MLP neurons of a small language model. Each row is named by its layer, matrix (gate and up: input weights) and neuron, and shows model dimensions 0-191. Each number is 128 + 24 x the weight over its row's rms, rounded and kept within 0 to 255. Numbers have three digits each. A neuron's up and down rows have the sign that makes its largest values positive.
After each neuron's rows, "fires on" lists the tokens most often at its 100 highest values on Wikipedia text that the model never trained on.

L11.gate127:123132127134157078123147104144113151104129091109166146100133143147127107095111133151132122147154157138130124135156098137121168146086126152114127137094151134121138114139176061110116118109137109144172139091127171130134112164120164168139138119129144117173104205098152111166135158112122126117153130131150143144149185123097195136089056094161126134136151108142103130151106109115067174154140134094123119122134137112135114136143106120125099146129159156118150093104143135135133133122152143146098105101148148139100131164129135151122125174118127176147139109137129155096129127144139122081
L11.up127:082135139122118107101187153143135164147096135129145149115085174166094108135121140139134135127077176159167165149117167117108160142169091100118083119141128141099143141124147141121118141176125160123131127132123116079158132125115100114106183136071108128128111128157112161131145114127123185105119150124158123105137135080093086126113140123123134122119116137140150131119127128158135103109104134118123151157090131106100152150134149133159120056127129117152113129171131111086113164103144142145079188128145157136090142104125112154130121133100131120127117126162168113126147169113119135108
fires on: "s", "na", "ta", " a", " p", "t"

L5.gate128:111129135173109152119105116141106159099115133154107111156133127148102135106110089140119149152161156164147098100148131151141065167116170109121157092148134097172101160122103115127133134134114153104124120134114139148107136117107098114116144140132135102161120127137141088136094092101111123121143109161118079081140144101128132134126117107146136102164153132108193145129109151093128141149127121138139180147130121097100103127097123100113136157138176175116120128102123096118135151151166136122156128068132138119164111122166110140185097098101169196111118106131162094135147088129115139147
L5.up128:136110071113144147168149144120159148125153126137138149159155135128122113123148116149145136096110167139164146136122161128161149121141149140123156130098137104146062133113155149178103153153114116107093129131112136161123111140102116158109149134140133137170099113128153104129103147124130141127105139152127129148186099136150134120095134074093131153178112122110156111142084168113172133112088101111137156109141112110156140130107157080111125098124129131080129077110094139178109114149141107121164172151169157137130160125130091137137105113143092119159101084124103162166143109168100132131
fires on: " as", "ic"

L5.gate678:132114151141151144165104126133118116109115147092131152141137077152112138124122108107128162131153149111115095102126132125124107137120098139135116112083131109113134151110154126095126142117152110135184139170126124152117138141130113126158118146121173111154150113126090124092124158151165107131107131068130139142118106137172138163116145209157172117123124123146136088111151158101125120068121129117130139115120102132131097105153103140133091184111180140118120119157105103113167144145088160147144138085119093110109133139184126122151182154125148173091129155116126146088083127161112165130
L5.up678:175097094124121135138157135122147153145136139147121135128117126062142178099105103128121145122135117131150097131125132120120166122113141136106150124111092122139106122179135117120098083121176151140086130095095123125149115139117128088130089089155142093141163150113137179092140158105130113136130131171163164130121098107117134130104067118096137174122115116141124173119135103171125184107103153160130149170122136151110099112136121133151172122153111062113120116131098124069134142127158134113091138098135120152112124117127141138127137145127102121115152146171181109172131147128164110155
fires on: " by", "lor"

L11.gate542:105143153146139165162087133110109152142127130106142147168115117141108098153177145147136108129124135174102112138122133141153129151119139126097103177110187118099133119117105103103147155155107091091145129122128118120149104133117141127114119100122112098140114144136159129177084137144148125137124120126130182113105141139164160117133132160115139091132159146161140134152128117125144160115136088147072158185170158124135138120122152153104111129123141112109124140120143137131132136138138116101158089141177122104099131095182166159095166136118158166125118167062140058127117106128133076141
L11.up542:138121147145145140138133100111150116133165130122113143108160143127147187150147114125119151160155127144138117115133091102153131098092113127130115152130115138117081102138125114147161117150121141137153123110127174132149126151177108122133103115139161128122118101113125163131083156109164110154163090112081163150095153158140111130109146105176147117104139109108133105150140121173091135097116111149165110153190154127101156144173113179123137157157146078119092129109133107092166109123096161072129144173141095132140113141108115131161124124109168105134111110176114140096113161144123075116
fires on: " after", ",", " by", " to", " W", " per"

L7.gate666:131161086102161097127154133150118187149142120117100118126093114158116117147134170085081158149089161170142145111116118114139141118116080095094135118124095136119132154131152162129098128109075115139059169083163111115129154135128100164095084167183111092118146098154132126117132141126118146088118135122140124122145143122113155180145150115107136108079110116116149087123138116117105084161114110086125147118147140127165105146150139140123121131167123116162123166157110121098118179164118158131123131126123144111134120126164164153129123126152116108144109110170116119123117106105152132125
L7.up666:164129148181096112126131124158149142130140205126108155107131154092122126116152125111144127138106120146113129117124138129129157077106169170114170116132104131161121074147129122105120094128108125128147113098133155182110100136144128120118154104102154132121103156108165180144081113123147172114104149134143135141156102101145067128132130114105110131123143176105145086112098105158079113103117144152155125154169103134082076123115111130095121097144121131140160166126171141129072158130092122146121094152137117119144094121136128158149142151115108131098097147178134127129128141122117124126
fires on: "/", "-", ";", "y", "\n\n", "."

L13.gate7:108081118152115106116158134159141140131159108098123154145142103128085116146169180132113129098150179132101086102122124103185132099130088145117085186155166130147128140098108120116122143140113155112113128127140158101178134114129165124157114133170080114143130128132122159118122090137123163100146091074126103146065148122126122144142124144108140133139137106166147111162090125114148139119136137139114120130107153140135070155141149158136128118119135112165129103132113132092135131149161146146127156160151114156155144113106157142066139097154146103132107178140143155114160159123150100146
L13.up7:111102116113184118151127076128130149146131103131075185143126120122133102151125129133142152131182129099116127120125127099115133097140107139092128081139136153153112135141096131115144083143126144110208129141152114106110105109169133134141084117110119156161155092109147118132128117118114109149141127145097124140081134141126112125136124143136141137111128130074126114121095190160099091126120109129096125151102105133147099128104123136094124205127180137136157148125144130129130134162183111134172160142110159099116157085103134118172145148145132111113101138112175128085135150118144138165
fires on: " can", ".", " Su", " Gi"

L11.gate738:130122104134156110144103129142090115181101149143112165113148123143137102126139117158160130143153091130099135173133141145111116153135108134139176112123142166154117124120115072144142132108118102093127153094179115112117164160114137111103137127112130079127129127104120106087146140147129128185136130083097121152157128156146133145126121100080108160122138146124123140143165092129122146108185117131139155139142125140106163094081096127122133172146159100098170109141171133204142150159087139135147125169146132123103115149139160107110102158128103158113127153116126098122172152128088127095
L11.up738:129189124125172081163147114136140145148115132108119112117134124112092103128143140132130141099138123124113145126120120109113133167124116106162116135108125121142133172134084105124159174102096100097168123087150163118086097119124170146137096111115131107128134156127169142147097122144119074146112116125136162111183138147146134132131172087135143097099167169146117151095102148140124122141144149116135140166102112131152092140157107144140101126131102100118109123154096165145086139096132138136109080147158133068155122119108103181125059142115101155144102134174124135127141103168142123117
fires on: " with", " him", " was", " her", " and", " his"

L7.gate322:117110096149128163089154137118087126110142109101120096122151104170131163167128098138169112172099121140101116152091173158112170139110135120124131108122117124165086081127143082151115130153147113133168156146123138100125150130131122123119111165155141159157095143178134117171149103142163125110120115164123104139112117140125149074149064130149111113159129088151116113158134124163172101141157114147116169149103116122163125111174144111100112146154140117156136073117114113154101099115137138136101118106106134151120163121106140128111131124116111122114116105165090101163173141093132124158
L7.up322:142116091130167140157132142140112118106156105126114099121108126064088142130147149159134084138156129121141144104135140133124134127128098115142130106104101113153122133096132135051137059111168111128116148104104125120174160153082173090139150152115127104120145151117159184143106129167116133124127169177097130103113160097148152116074107136104066173141112120121130147092132154132175174120145144139145128138118108113145122114136107107127114178115107100123130150130141139134137131116140119144149115150140154124125111134133121074120128166119159178142131114124120108169103164156132091142
fires on: "s", "ers", "ans", "ns", "ins"

L12.gate198:151118115127138107121127125112093103126153131107133071144107106121129134162159103130101113131145165122089107118139103136137126185089190117075135125107115128169115113144089128127135095096121141099113156124153081162106123121167114130124085120082116138113140118104134142099152101214123135144120112121158126160097146143122127104093154117106128118141115151105085093143110129138137099156084140118174150126112127120103105057138163119157128135119099130112136114106110093131114079139139104154120130127123132124106167126166063114157130122172130120121118106093119102106116128113088124131
L12.up198:174104176174104072168149124117107181129097125110125156119147106134099128142137128123137163103132142108104109150044153135113170140119171117132110137148091116122170146137117133138111111143119124122159120136128107131134093158099103123128148113136105115108097133121127126119129151109141064137091153105088110134150124121133125122122161125124175136128145084087138143174117161115121143128127113120119119108109102127123114133110106151154121106142166158127150156151089136125167120121093111144152124156136165094138147108105126129166132126119142203125097170161174152104133127070110125154
fires on: " and", " or"

L12.gate563:128103112161168084137123153092126154109125165076128106166138149118126137154154123160086125130140151146146116145136140129174166126140129137119124116123127151159106163131181146094144117104149113104150077096117127170115133096089083132133072130129124146061109093133143133149118127145119149174146117116173115105112139117142107152118122116129126129162167130108179090179155109127109155158134132121132119119117099113134110091141094138141153127143104114108165169188173119107153096165138137138144065114160146121130121107107137126131126107134120115115083155098154146116107129124152117134
L12.up563:112171117088130120131161113104142127142195133096115116131093134116088116124164122120121133164114113128147123113094132134146145080147132106098098121124117118112113125107104148087116150137178086106133122139126131173123106152131106116119113099127117146107117099123078106149091132106134196162100140116193168163119123092176135143152159149124123118137168114110123118133120088113145159081109147170126137116151112098140141114099194134134137138071117101140143101123134138122148140154124103132183143106136110147110124148146133107113168127113120188113124125139138137138148145105130161184
fires on: " in", ".", " (", ":"

L9.gate105:110139089136141153124121130142052139170169144101131103124145117160147126133177121126098132131148162099112131127111119115147106136125161125108168129155131124150166142121158104148129126163121159122138158102119141133158133131140090126153058160141096094087132116164170140144142104126110141096163150097138146126142156128116150103107128142090113103114089153096181117103119187153132158166097109110118134112178106148096132126121152175134112123116099131156133117124150125131145141101089161124146136117154160129117162130134057156101143136142131129153129170165118136127082124151165130142
L9.up105:092143114126130094123103129154156153143104156107134136104174167146095169148124082170140110162110140116139097108131118106111169136129156093099128127114159098131111142133107151174151137120132137123166087132079118128109106092118129126125120121099146160101142116166128118137136099155119160136172160101095117124122117119146130108130085111107132137159108104095117083152109122171055127107177116134105164121110089118110118083095114154139124138102162133151143161139114127092129138119146121177172097122117139100112112082120129150104152150151091139137106152127159143129076151134164110123
fires on: ".", "=", "\n\n"

L5.gate274:104127120166107105117097132152101154154142152108129131126101111088146135106139159136114147156114135176118111119155116108118121122169135156082078104110106121141115094130097106142157140106137119096143131142124141161119185158155134089190096099176093120109145171125140101138125102114131142159157112106129120168098147143136170118156117131143163122150073110112100112124094142116151102119137126148108142125125133098107094122155077098132116119124154150120118127100080116102126145084133149150135090168154149150093122163159132136124138149169145100148159125111169117086118108095080129153
L5.up274:141120137135107165120113139155138098136159148135147101120127140136158165134126100123120080118154121083146137121162132132153143135135118124092129095087136105148137118121177105105126112130089117115103114117113187137135161151127092148142134163159163180119119137144127167135093157101127115100167086128136105127164124103068161080121182153116135105118132108137085124124128129157126139162095142167174115126119116154086105151123126105130120098103119123101135064144091136113174140153150167197189138142127113136153141149125110102128132095130121121145139096139123105145127106096124110139
fires on: "M", "mi", "st", "mu", "ism", "ics"

L10.gate469:111162159109157146131097125086146142108172134100123111133140158135135135146143108140123106160133118144137140133095101149076209129106108138103134135128117150150115072100110141094107098087108163120113140170143139099116127118114100103128169104103140083131106141117137118162115111151155199081160137137127128118126137152128123166179092153114151136107149127099093110108087137092156125148136154136137126121162179097099118115129096159116156115103111176112138136171130106139143090144156148145174134141106140133111122170147126152091132151150134105117116161106152107125130126107129104153
L10.up469:177134099170140084142145107101128153111145130082113123133125145139134132128170152127151138101158109088139126168083127170109128148105131082072137167124111100137114084115146090144151145136153088114145131126149125090099130133139130110136141162109111070171139141157077118138115164128156118129147156141124095100120147137164109134132153138145106132119128144085122159099172140124121139174085123065110119153148114105137150130127119116145117123098160139143096162150137116134110132136089115123106094167193142127132121141141124124110100129096099142089152117112148169138128133094094136170
fires on: " and", " |", ";", " /", " or", "-"

L13.gate4:126139158125159121112162165132137134096097147135079134115130095111123157101113070140131127121139111117106117107129125141148128122161150179140090126109117104116153121129142142088119134118076098131131185133139107098096145101079152119133073150134122065147140099126109125143134155112084147159148117134150130125154129118172090102121137160128123139146161114062102094117121134105134093150091132074141137099104134111162154098137130130134113139141118159082133143108128091177123089138131091125113100084130126121168135169127098129122123139100110146128130091145096110138140079132088100137
L13.up4:144118109130155112149148186113107171121104141141148133099153134137098098157141134203093116174139115164089116132168145129159161142127151135134118126156094090075137131121153142130133127071139123110171125110133123149131117115131125146152121125124121137059180174119145153129108098105127104164085115123126136137143141157163158115085127133112099129144135156101152150134093144118102125109147148095156136133116138138129115125134156131131132148107122132119119099117187076142123118168112139110102137109113126107127134140114152168177131112175062132126130112108159141180149139123125083125
fires on: " |", " Royal", " National", " American", " World", "e"

L10.gate163:160103123134137107152139132092162129115176128116148103078140138140113145152100123145116103189070159136096116113137122126091103112100132143114127180111117159144103154141121137120102126089162097105124102128160110131111086142068097099144129127067163139138173113156140123156162114142123166134153148134144141096137139118097133099139106123109123155095135092107131100102165111123125119114105151118106162128120100156138147126140152115114087141125126084114139177136145116156127129106170092082104154102074150120123114131165151141171132123127114153130115123101137112087111103170121091123
L10.up163:128124149109134123128109161153109110175141129107095149147156149095106111117162119107131137141151116127108112169129118138093107136129113142094118120136147126178126141129115098171121136172130106165085158165128158135114116121118167139132108159113181124102113114155150135156146140154135117128139178117183154154129100135154129102102115133150124122090162128137100160145155163057131134102112120083118156136157165148107141134127156115087120112112128106090160163141064107106116092118124144125138132115093175076182090099113125176159134126124143130168146111147135115136095122132105128105
fires on: "\n\n", "\n", " of", ":", " |"

L12.gate569:129125143135104097164107151139142152169100088125099130106116105109081074116105125134108118087118132145130123100133150129145177142176138123130165061132158199143146151119130099119136116115089103103130149110121105121155097094112132136142116108174133151141105134129167171139119148153129112104149134157134127113139148131131135106137125155125170100084129106126092124165113136129139099133108166125134107124170114155116092122143140138184136155126145156140168071132157131166111153138150135101146114087153124121190139116120119144132159138118167101137094157101090117119108129104101167148
L12.up569:114113144178123084202146142120130119138158123121148169133162143080138117151150137158117144123109070121118127154108139105106131144115123113137137109138141163149156128128124190112144128141130095101107112098100145089111103122123127113112163131127116082140133144104098094115154125095138166168131133139106119160124093096120120087116124134142139121121147109138116123146149095117153107159128106135106103127142185180160175141112154112104137124145134106139086149128096104135159151132098133138151106118123124160156119115145109137146175056167089122145122192122157092087148118134122121157
fires on: " as", " described", " called", " noted", " named", " known"

L12.gate498:110126100161143126134089143148142129145162146142141120082131141139134120120119122163169138149116119178109090157095127137116114141094165126101112125121108173084137117152117102114134146148126142100119158156158106109164105156154166105142159140102088101140113103104107135136139108128132196138117140111110093148185088120112110156124098146147132134118125115143116140113131137146091099149133093138173105139117169143134152137107120177105161132155146081141134104112144087143152176107184136144132132151121121121133109166176098125134099131158070139103153155125096121109126185136114115165
L12.up498:120098109161125106102124146097113164150107144124127143125142136107075144075117191134119125155157132132091092147147148120115125141130133136111093111109129130135124118075133162164129125117087156105137117108153109115137122104160110097074130068101163182122102115121162128132142109147147122132127112099096157168112112079120142091162142108171122132134142112148128107139099106118137136162116122120156131112111109135124078145164154154109091112122133132155166130112118131130111130121096175139135126134160102132099123135106086121138063113103155127090147150091143137065126135102081100117
fires on: " a", " an", " was", " with", " has", "s"

L5.gate594:131147144126131090197105151137131091121083119135151156148163103161135113105126120149113156083120114150139141124108103107159115138178133149155101135087104122087161117184110102143153154148108115125133133138144114155159139132125105107136160149139196108136158154129149151151141113176128116166137115093106146112115130140116113137150087195136165162125121114138158166113119125094147154129107158130132136150178148122156153118139145130142140150167173113103124169119148114155122130190131148111138083148137156148109097164130116151181139128110137181111120140128128121144130105119109126135
L5.up594:123121141160137146122107138090120130156134136106096103136128174108143142108168127114159132082107102131122122136126177089135127145131124118110155134129093142121160121172126123134096121113110146133102129107136130152147097159144099138136118129101126160150142083141155144126126093131164136116090118136152184141129094127140148157069147110116137132148171123124126113113143131133180146146089110125155166125098115071103127052135121120154128115130162150060140138157164123142114122124103107131126132082145115119132193118112108140128109100105134117132128132149211160154131158157087120166
fires on: " by", " on", " without", "mi", " as", " with"

L9.gate437:133165136167144121101108145151165121122137147122074115124182138146143111131134154095081115085091120153130171129154167150135110110144088112130164172106113116152104146113107115103102142093130143129108111098128097130079134164144141134115117134128133122137126118090153132098100117108092132096095120128114151130157176178121109158130131127165143147152112107100140181120117144118158140107143173129141129143145157109104143133087124141121173163147150137121128171142133162151138135130123113116177109147119163121106108168140108108125096168130166113135149110165145172122081101088081105114
L9.up437:136088138088148146144133125100120180105150118097127133174135166069104120122140094099113133143098127172151154125105135150151160128128124126156163154141096134104114091108134115171047159133148151135134117149117135103143117147117115130142103162128121176111123128123175124159143088144142141140124095112131153154127111165135138134123129119092153139198131149162184123125141109150148147136156157172123132158113139130100156131159161122123131134135120156129136083136142145115172105147118153126146133160105175152161162144171141084083112164119128132137112115145148148100093118154139145126
fires on: "000", ",", " batt", "iy", "iny"

L8.gate555:127118161122155130098133150127154122131134141143102134071089102109141163121159127134139141115098120111137112122136114156149184137092071152129127169092165122127145121144078134094127123132102120122127115093133141086052177136151112128146147117127139096091146114106136139153158146120169120139127093124171130161140136105105128135161093122103145145124153141088117135149088120100121089139097172093111116096097156150136160156144123164120101169152106116144137160144121152138142139158169095112164158124182131134096119118117122100138091126137120125174154124123072110111104134122124140100
L8.up555:170109125143141072125124138106100149093104092090091095119135090108117127136093126136093124147124151093094151116111162116144088166135125106142133133116135132118132088099122148150134144125136129156157118095179117167107124109138129131117122151148149142101130140105090096169127176106118138121122091120181095144110129125134167145090127148134143177101131117120178136095088113143120148136104127082153088143140129133103129126123076083137112093139138123124126141067128100123142198129130136087109164105160114108155099152131119130145170135154116141110120136142097149119085167124160126120
fires on: "-", " ri", " ski", " ex", "|", "\n\n"

L10.gate66:088146110119135118124142130124086137125120114121116123114102075108130117129090176109128103139091126137144111145129125162114102145099119123099157097128159142106172101120138082132083122171144096118166155128099182139149154141133133119134143153106145167145120152115136137119174100141121151120140140166115132147109127131178122112097134118140128150177183137145138109101146152126140137120123115125171129154159133126160074081123130107113158146177109129105115114119142113158088153166144104145152116063102175127145143124109134135149176130130073132142123131161151159134091071117125155095
L10.up66:121112127120170113114118139091117171136131113138123147130109114143083117139115136128088083142081132125121117111177132130083098136174134187127131111112152147137148157175123123121129108133117113138129137140147127134102077136160159118088161103131134132158126134137141167113099118130142163140120180102152093103097085095147120132094070125153141146108100141163114157185149135100114140106115114110099122153118149131110085112100161147107092120151128150131109123146135119098157114152155134129092152102122143117136151154106139117149156131094086167152125150085166107117145134164180092089
fires on: " has", " had", "s", " Univers", "t", "ivers"

L13.gate649:143135087140155136106144177117157209119101148097135155121078140130132117124104108152146131091150093151163100097125127132112166115132106134103127109143110120108151103140120114164110133115102136111187091112115110098140177134106137118122128126168166105092132135121164095141146091153093126101079120078147138151117157120108127136113103103131131125145111126140121110140125114090135137127117135156101142123184126156127121140095141126105131148137120152105177077115154102135124177144108122121164134101098108107132122160129139054069124133136167136131134130141144119166123106121120101085
L13.up649:129125110146135136115078130120112115108169129130155163151133139141133130114110133117110139150124176143109183128163147147120139141166099148117141113149113154074095056090164137105151149125154134082111108148162111172117110129132133122118115120162147091097154147151116083111124148106161098141132137122171071106128141103143099152153139129132092112145102127153145135121090121100086149113118117091133112133134124105096097084143106086133118144080155151139163089165140111161103151121113109099123201110152103101121143124094149118147148179130124135112155133126137121134101126147117153144
fires on: "-", " |", "|", " ", " •"

L11.gate454:132086140151183115143161142107127165152141137105123119143139067153149146140127142164108124142117140108104156097092116152143156100140096175117121171139150140109134142181154156106151130116157125113124110115107100120127147162096118132105127152143083100086138143153171113121114106152164116127131160106144061139146131155108107127123102138156167111142144124157113110180129117101137120107144089130111125117144091080133105112107152125117111129145150158186165141156172102129145100165125139087127147093116103111142120093126101123115107171099157131126107180111166161130111128127120121101
L11.up454:071129131164127110129123138120101082103143162095142162096128154124142144155184084152128127156122115157111060115110128169148138101125150133132109169140108094123094172150141147090143116144141119135120109131113119124119109132161159129126139100109164118138124135133100079117106136090146155169099144117110117138112107092138109145137093103144140106118146133132139134138113127090116179116108112157088098089070116133131114157116126125121153164150125095128123077168143106112140091125139126097111119155123152113115112126158087111150151111129174132101120094063152142092096137175132142111
fires on: ":", " to", " in", " N", " S", "\n"

L10.gate668:142125104088134125098130136090113123114110133149129148111169114109124134097127088174123114087151141183150157104138155126128133146106091177121104117115106154123115155135122142139146131118126130123147126127117124150128123129116111102130116158171105132123119169131152087163140090109109144110130119078161087105154159123126107145156089135121121147119145135115129140141121142139116140170152130093121127141148108118112124112172106122083096110135160140114142146177143107097144165111112098114181128134182116113096116132106157118106140243102164103108126097138132145093083125126159128080
L10.up668:132085088159149137134129088091114092122103165137116148133186122099091099109123110120101144118138146150105152158140142104132148140106111144124144134127133176094123147129117146109128090151097113092106109122153091206083147111101146143170114119129118168149124121158122115153113131112123130103092116123156113126146099120141117134099119134167128135126171165106167149160096149151151164120130087129119161128157122144125132118162125094098079090108151128122114139121127074122144125109092065134137145120147080131113108111109147118104168149132108110073125104161135141115137127087146161115
fires on: "-", " |", "{", "″", " April", " March"

L7.gate189:135131181127188130148143172143112120123173134139103134146111101166169149111178098127109097139147127174119137104106113085140128108141170156118105131091130134151111123146178107121135153118135137152111135149125143114157073130075151123161145146157095106083106109138129128146168114105096174120132136114111153128088128164086114114119112127105097143164126154137072111123105114153116124153131113107129120112181105118112165120133135119155107121101130113137100153169130144161158130088135145113174089099101146080170151144121137137150100130102134101116110148114161138110102110154144131104
L7.up189:121145091098086138151170124100152114203112159116111118125117146141118131146151154106081108167120141134101143122157120121147106132137166174149153115133141127155099131133083176113128139154160144166133093128150088123122136142139109185169151123123123125146136158111144120123151125138101140165144129158177112159127135090117143140093165127111111112162110086109123079162120186043126134137101154163096133101120171145129118099111128148113142143156149115124108129140170116118120110093139135123135113122106122126095122162126142138133126113113156165112144124150076105116156104103152125124
fires on: " ab", " in", " of", " emb", " from", " born"

L7.gate220:129149148143144170126110122126113154128144075102135153116109086107105156107136101147106101133123163135108093137112105127173150131137169114123156131095163109107129155123137122132090150088149178119103131093121132144092157114102146072143093087170146082122144158086105088086128115124117145157151089136090146096163152126110135105120126141116100110102120119124134140136083141094136135126146126144127163168103102121133154101108157126140147147137078138180081124123183127131139127148129171125116133085085105094123125113135145114164109138088120139160101144104161150124123133157148103111
L7.up220:098125136122118129168140134157135127166170125141133092128144155120095108113159138138113110155134143121179149119111167172125126131118107075083100117131061138107092117152122132095101162131132142142125101128153109120168097098138177151138107143106166137093107100130125094164110127156142172155154124123115121117149130089098134122110135112149119152134134162155153094119131131148141143145125133128184114168120156137163148126147096099163134130085107150099137116104134136145093169114121165136108159184091118173119094103104128124124150186158121150159169115118092164120123124136156117134
fires on: " s", " began", " became", " started", " as"

L11.gate344:103158162095160095172171131072130129089119130138124084114157130172106135111100128161135132123094135138083079154097129111152139142135121135089099101119150115109159108108128146105128147137151127106129181160137125109091151146147093095175125129097126128142164137129163094163160104082143147125135134161126115126137124152137166130135110137133149163103140123124132113168115133155123133153132155135078112150154137105135132112148066142120156132141118132111110159121156109068127118152156107099158154135162139063159139126168162168113116154115114162157134114141169130143130119146124116106
L11.up344:139125159152155160114144108150121130154092142126149126129124121120125154101187109136087116129179120144135118096107093101131138157083088101136093099149112117123080118105143116162168111112136137072178075109160136143133128174145175072109102106169097129107129123127137140110103118130131146135150138074113136120130139162100105128140174151144130134156132130148133113175129071115120136151074135139121135143131131137175121155174143131136115129155131114148116082097161139100152106152154128097148147107121105115145122145083137162125101109117087113081120153135142127147136125109129130092
fires on: " by", "L", " to"

L10.gate476:116120148146156100133135154133104122130167139130147123140095122117132097147102134092121117146143186091107095121119092144116153121101124142136125110116075137164118071165141136072127146123100136132142134102108112123107109176109121146146106127136155159105105118109130100118136166132091132133101111121126145080101128128123137088147119130121115135130154115103097104151120153120138113138110118122073163144147115149135128117148064155125088145131146108127133123128126115139134118147098094086132165107121146122110079112160157215139115059140105162167067105139135130083105113137097103131
L10.up476:140139147134134098128137159154111152111128066129138138139144124129115125140116124134101131124114109111136111138070121101137154098072161102083154124140113168153150139118157125173150113146090131090145158123130130104143115129126096140150123146152134148107128146130115104099124162142143083126103149112134104157140097057138140073136180113146128133122156138123122143069156099110068137145070181170120115117101112126129120099127114154103145129131114107126117128125152097147101081123125145103163148128109155147139122159103125174131170176151124129153115123082106128170122141136083110139
fires on: ":", "|", " |", "."

L2.gate160:154138108132143128161098080115104114172123137114123152125108135089119133154131101121134136114149135116149146132145100115157110137142125127148084107151191135094131136087148164085123109112099154095155150134109110118153105162085129132142177154129093168104121138137118101119132123106099191133113061069117123130120173135150156153090151154111129111116133101162136106139104103123117148123134133108142104166114174107152145122110101146090123129139140146088146155138127104134173158118110129110151092144148100144103098135125168137112067139102120082123103166107097140134165132115132155138
L2.up160:092104139122105110159094110124107112120142110106144103090123104104149155150090103078120105156104131104088096156125124153152148123184137096155121099103143115134089115157121140119131120118183133102158107130149139099152123082142158131167119118171103141141163148089098158158139096089104130100170120119135151129126135136125151134134138132124105114160160086165156124079145158155126114109105121093126151151128122077121103116117141134125123144126094125085115074123133161097109100184067122141149104137159138097115143127126126109128150175111105106119154162117087131118114140110157120130
fires on: " s", " an", "l", " ve", " ar", "ap"

L2.gate302:122121097088142161123082145110078076089103111142159132174152105141144102118139172110099123191141133130140086122090146117113118147114091141090105123111097120132123067125138072102121109142129168144138140097116143129130195123136160087174113138132114120131122121139110124130098113103133145113117100152162122121110118118119070136156177118100123114118145131118143151129171135138145126127124146148181153132154118157109094135113143156114156165098160104108126140161137136155125127137135149120127093104115117130149136160144161131121129163155127122081160123156095099184127156146114127103
L2.up302:117139127124170173153122141150140121143113099100129169135126117133137112160099149114145113116120177118104132114177144110142138126131140205115121125134076110129103109134111107096132101135129120175129106144130081098131142097133110158128127158122108127111150093140129128119093164123153116080145107154099142131112126139124120123109080182135112112129134128075145169072112139113140129170181108113117139107129087126149143117120167168162150140152107099175104151140123153093149088139137108098096113129125069124146099112103134094091121173102124144130142087116105117113101134162106109136
fires on: "s", "er", "ks", "ries", " to", "ers"

L7.gate195:124119146166111100149123148165099135108139104152142091086101149188128180162104147104117126108078150173147182134150106095139136101127091151109122151138108151171120095127164105115138134111149132107154121112166111134139117165104104117152105113139110069112115126127082133149118126183137117089123163116100116099157139123144092125128105178096142098111143112102130126122146120138120095132116096092130103112114139135126126142148115117146109094153184130077165123149123124111118146152134135098144182115124117124166100144143123146141132138094155099114119144142134071124106094158147097138
L7.up195:153146097140150125082100122137163088130165098154101146157144101132114124120132142151086112154118166125177141146075070136090134104132107141172182098129165144114118128140112151144122153110127128067131115173153161135129148142132123132141146133143197131156109089166133114147119188141084097103121158112173155157133131128114108115131154144137093131104116129084129153124142120147169113134110124108128137117123147134156165106115179190147133127128169154149121167137136117106139118119141129130137115132148143107168111120095119124121129093113127112137108126114144146150121097130081095158
fires on: "\n", ":"

L8.gate424:124145118104128135102125141142129130150114128167151127106100117181153138109110149118117103109097151169157138156120122111133148119112102135121083118122130157096111174131112158098125160153120126134119115131136130125124129109141148106167070155163139129135118118093161105120179111128131102148163155133138090125122125162116150107150112106150090139176079130103089047119116159142131077120103113137125153064111114140106150126131128165123133147157113132108093136160180099125152113151121164127144100108071151093123154117154171143105158154117109133160095143135175114119129145126146105094
L8.up424:118134145125121128127138100066100104171109137121140128152135102121135114158171113116129124125135139192157101099109116138173106137107126124121101134136146111162096131164152141146102101203152133146122083158143130128152095125124098147143126154148086138139151117100087086177124124151119138153112155113110099135094096139147119076100115120127129122140056112129126126133158115126117117085119103128131120131089176131117134176081146134093144137148112092146139076133083089175133106147104121121118083147108141130170144129134137154134137113117118105094117119138153122130150128110128086093
fires on: " in", " New", " of", ",", "rm", "t"